From a checkpoint of a small transformer trained on Wikipedia.
Size: 15 layers, 4 heads of 64, MLP 896 tanh GELU, 10.1M parameters.
MLP neurons of a small language model. Each row is named by its layer, matrix (down: output weights) and neuron, and shows model dimensions 0-63. Each number is 128 + 32 x the weight over its row's rms, rounded and kept within 0 to 255.
A block is one neuron, or neurons of one layer that tend to fire together. Before each block is what it responds to, as a language model described it from the Wikipedia text at the highest values.

Responds to: Upcoming bare-verb slot
L6.down233 [138 142 164 170 168 179 105 125 120 143 188 165 203 166 182 184 157 157 178 163  89 156 108 146 169  71 154 117 142 170 122 163 111 137 132 114 121 126 163 101 155 138 159  73 103  96  98 114 150  90 127 143 131 102 160 104 146  98 147 148 165 145 171 151]
L6.down254 [151 140 137 148 118 129 123 167 159 150 117  98 147 130 153 185 121 143 107 142 163 111 112 130 121 106 147 125  95  98 101 159  67 138 123 175 161 128 144 124 162 118 143 143  94 148 155  85 125 149 130 156 102 176 167 118 117 114 168  88 111 147 100  97]
L6.down276 [ 82 114 126 169 114 169 148 137 154  66 108 132 138  75 160 179  77 131 104 168 101 111 100 117 134 131 137 150 146  91  39 138 133 171 162 142  70  82 102 138 134 182 156 134 149  76 139  59  93 158 131 171 184 203 178 105 130 159 194 161  83 126 180 142]
L6.down336 [134 163 180 101  82  99 129 138  89  96 117 164 108 153 123 125 116 126  92 105  81 100 122 154  87 107  70 146 176 127 230 160 138 115 100  87 163 170  71  97 114 128 153  88 106 168 162  97 135 192 194 153 108 100  85 126 145  86 160  87 143 124 150 132]
L6.down390 [ 78  81 133 130 148 135 119  91 134  61 140 102 174 107  95 107 144 153 191 130 124 131  96 157  77 168 160 153 144 123 159 112 156  46 216 134 144  89 165 145 120  94 103 114 144  95 115 145 139 120 131 101  79 157 114  55 183 160 110 103 156 152 138 162]
L6.down444 [134 143 162  73 145 109 130 143 103 122 145 136 171 123  83  70 139 198 119  95  54 120 130  73 110 153 191  92  94  76 133 144 147  55 107  96 121 128 128 142 107 136 136  80 168 157 135  95 136 141 135 101 111 123 141 129  87 112 141 109 134 123 159 157]
L6.down461 [118 181 144 143 110 138 110 109 125 159 145 100 188 129 182 102 120 194 118 101  93 135  73 165 153  74 143 162 114 161 132 164  50  72 159  91 123  47 173 106 114 143 129 117 139 142 138 202 174 128 122  81 175 104 149 126 101  88 111 167 123 126 112 141]
L6.down600 [149 124 116 163 110 151 131  89 149 128 137 118 117  99 107 217 123 120 112 178 145 119  92 145 117 119  67 142 131  74 118  75  80 158  90 162  92 123 162 124 176 140 154 122 117  97  58 116 130 110  76 126 107 142 143 147 110 124 173 154 118 138 140 144]

Responds to: Main verb fragments
L8.down58 [154 138 164 199 107 151 200 101  93 135  91  78 136 162 120 163 113 117 122 148 190 157 168 102 138 120 117 142 165 195 126 118  36  93 165 145 181  97 133 111 157 162 151 168  78 160 101 135 120 153 102 126 147 123 114 147 121 101 103 133 120 130 151 165]
L8.down269 [ 97 117 118 131 145 159  60 137  72 178 172 144 143 132 110 171 145  93 122 140 139 124 120 118 126 166 137 155 134 136 115 127  78 168  74 120 152 157 204 156 131 132 113 114 110  86 118  62 168 153 107  93  97 145 117 135 107 145 132 140 118 146 144 157]
L8.down358 [109 153 162 124 161 109 104 112  95 161  62 146 100 106 138 131 163 172 180  97 145 210 125 108 172  74 167 118 149  80 155  90 124 100  51 103 161 188 165 140 133 128  94  95 115 160 114 131 107 130 148 120 117 132 177 155 201 120 128 136 134 128  86 185]
L8.down437 [211 125 142 104 101 149 139 216 150  93 147 145 161 211 117 151  39 169  79 130 152  84 111 103 150 160 186 110 159 113 100 142 144 157 125 161  89 130 112  70 152  57 136  76 166 145 124 144 147 111 102 119 133 166 108 131 126 125 129  84 123 141  91  84]
L8.down539 [153 177 162 171 171  87 107 147 107 113  82  99  64 122 155 204 144 151 119  92 112 109  96 125 138 117 108 125 128 121 122 120 182 128 124 156 141 128  99 107 105 172  82  84 163 111 159 130  88 148 172 138 144 106  92 110 158 111 113 126 153 130  70  98]
L8.down667 [206 184 104 156 147 155 114 130 173  90 149 151 106 125 151 237 192 160 100 121 174  92 188 139 131 109 117  75  97 119  77 166 110 119  68 100 129 111 146 151 126 143 137 112 132 145 120 152 140 168 133 127 181 153 153 152 107  99  87 148 124 132 128 135]
L8.down730 [178 130 100 168 133 106 106 137 132 226 162  97 127 123 186 157 138 129  57 167 132 153 192 128 127 109 132 138 111 156  82 110  77 127 164 144 117 119 148 163 167 162 176 159  70 155 132 114  89 186 114 122 141  86 136 139 136  88 151  75 117  93 154 139]
L8.down888 [117 117  92 198 118  90 125  95 130  83 137  94 195  72 116 124 185 146 161 112 131 126  91 131 105 143 165 140 122  61 165 174 123 163  81 141 166 138 127 162 123  95 112 150 161 140 148 125 130 142 110 147  96 191 129 103 121  76 125 139 121 130 107 111]

Responds to: Mid-word fragments, mainly "rail"
L5.down617 [127  80 102 113 122 116 106  59  79  92 130  95 178 119 178 107 151 122 130 110 177 133 116 167 144 135 156 103 134 124  62 149 157 130 122 202 174 103 136 144 165 116  79 219 204  49 153  92  73 137  81  66 149 111  72 140 140 125 121  98  98 135 159 114]

Responds to: Mid-word fragment "il"
L8.down189 [126  93 111 132 102 127  96  98 163 123 117 141 158 186 148  92 127 150 112 127 133 129 145 134 107 152  88 119 142 115 160 136 147 120  93 181 140 127 146 137 155 143 126 143  86 105 102 147 193 125 190  98 172 176 149  17 124 109 127  49 113 144 156 134]
L8.down295 [191 149  67  74 109 145 118 171 128 145 158 195 119  99 140 160 170  69 118 100 137 147 133  99 130 171 138 125 131 147 187  92 133 160  35 201 158 124 140 125 122 165 144 160 110  72  70 125  85 155  99  97 177 136 135  74  66 119 121 115 108 145 179 124]
L8.down301 [177 108 178  55 158 143 123 189 138 142 195  76 106 105 105 155 117  76 139 160 140  85  79 135 133 138 131 112 115 118 190 121 139  90 157 213 154 179 144  94  74 175  84 129  94 130 146 100 110 154 212 149  93  94 153 138 112 170 157  87  62 135 150 125]
L8.down304 [155  98 127 108 104 148 103 136 137 108 135 164  84 184  89 139  84 150 168 141 125 158  80  92 142 107 129 132 184 105 134 104 133 102  98 160 169 112  91 151 174 179  92  67 154 160 156 132 102 137 134 111 192 106 129 158 163 114  83 159 152 178 156 122]
L8.down360 [130 176 139 148 143 139 122 106 103 109 130 193 174 115 155 151 175 128 123 103 141 123  71  90 116 145 140 102  88  83 157 135 124 129 181  90 133 128 159 102  84 151 210 181 156  91 164 164 156 137 126 129 122 153  72 152  89  90 130 133 130 143 145 142]
L8.down518 [124  62 127 134 178 130 139 143 119 127 137 160 209 111 200 193 158 113 139 115 109 116 199 111 129 161 136 125  55 109 125 118 102  58 213 140 171  95 105 123  98 141  95 115 109 108 142 148 121 200  85 103 169  70 155 121 119 149 118 141 135 119 166 148]
L8.down621 [163 143 125 133 134 146  86 154 134  95 164 105 167 180 110 156 164  81 187  80  84 124 165 150 106 143 144 134 116  93 133 109 125 110 163 123 169 122  59 112 179 192 127  96 129 132 210 183  70 136 125 142 185  62  87  68 122 202 104  76 164 110 120  70]
L8.down835 [ 82 155 154 121 156 131  98 169 124 139 157 136  92  73 107 104 115 108 106 137 167  85 137 141 126 151  86 132 134 154 113 150 145 106 118  87  98 165 164 101 245 142 143  79 103 169 123 102 162 119 150 149  97  89  95 129 178  94 116 166 111 134 138 122]

Responds to: Main verb pieces
L5.down423 [177 163 152 174 138 173 127  90 150 189 136  99 115 112 169 148 155  68  93 159 215 128  96 135 138 106 101 176  92 136 100 121 107 175 153 178 159 140 113 113 173 195 155 167  91 125 104  95 110 120 155 148 135 111 163 126 102 120 178 153  95 161  98 118]

Responds to: Mid-word fragments of split words
L6.down85 [118 107 142  94 142  76 126 157  62 153  65 134 119 159 136 137 125 142 155 142 154 103 136 108 207 177 136 134 116 117 121 138 127  91 189 106 184 183 123  87 135 108 124  86 118 180 111 131 156 135  97 164 128 135 120  85  93 103 133 156  69 135  72 123]
L6.down161 [110 112 148 116 146 177 162  97  87 137 100 113 131 149 167 135 114 168 138 142 160 131 110 135  81 187 102 150 139 119  53 121  61 107 124 118 163 133 181 107 111 101 201  97 115  91 150 135  53 172 158 124 198 132 147 104 126 147 107  74 120 131 118 149]
L6.down175 [112 164  97  92  89  72 139 134 172 140  89 115 162  67 174 124 125 134  58 126 103 112 114 137 125 147  97 157  85  81 197 133 182 110 170  85 138 183 131 109 111 122 101 144 122 192 155 146 102 112 133  85 136 147 172 175 126 153 191 157 123  91 130  73]
L6.down339 [ 74 105 157 177 154 106 125 143 145 127 123  97 114 108 152 203 135 117  73 158  71 140 129 139 137  46 123  74  94 119 119  96 130 149 102 103 109 106 110 108  77 117 132 158 137 109 169 130  78 104 132  91 118  95 150 122 131 108 143 147  89 134  81 132]
L6.down560 [147 146 159 103 151  88 101 134 108 168 100  51 146 138 218 134 155 106  72 140 155 134 137 181 145 215 125 135 160 147  85 139 108 130 123 146 122 148 136 146 126  66 111 152 114 128 118  93  96 140 136 152 111 119 116 101 141 140 151 121 128 122 119  80]
L6.down668 [101 127 126 120 158 137  93 102 122 130  74 106  90 124 163  73 160 113 167 134  99  69 121 158  96  82 123 123 165  96 112  52 200 153 194 121  99 169 178  92 160 108 169 104 117 137 118 167 102 127 179 100 114 118 222 137  95 183 114 171 174  83 147  73]
L6.down792 [122 146 152 189 109 159  81 130 137 141 132 116 136 172 113  63 140 148 158  97 149 132 153 103 130 139 149 136 114 192 115  88 139 129  82 104 134 126  83 171 138 127 162  99  99 178 117 146 136 145 135 159 131 119  82 139 176 150 178  97 128 142  52 136]
L6.down877 [175  81 134  64 138 139 121 112 103 160 153 116 130 134  90 144 158 110  73 136 127 163 137  86  99 168 173 124 146 122 162 145 129 163 113 198 143 152  69 148 175  78  77 113 159 124 155 180 173 104  76 110 144 125 119 122 108 171  76 160 106  99 127 105]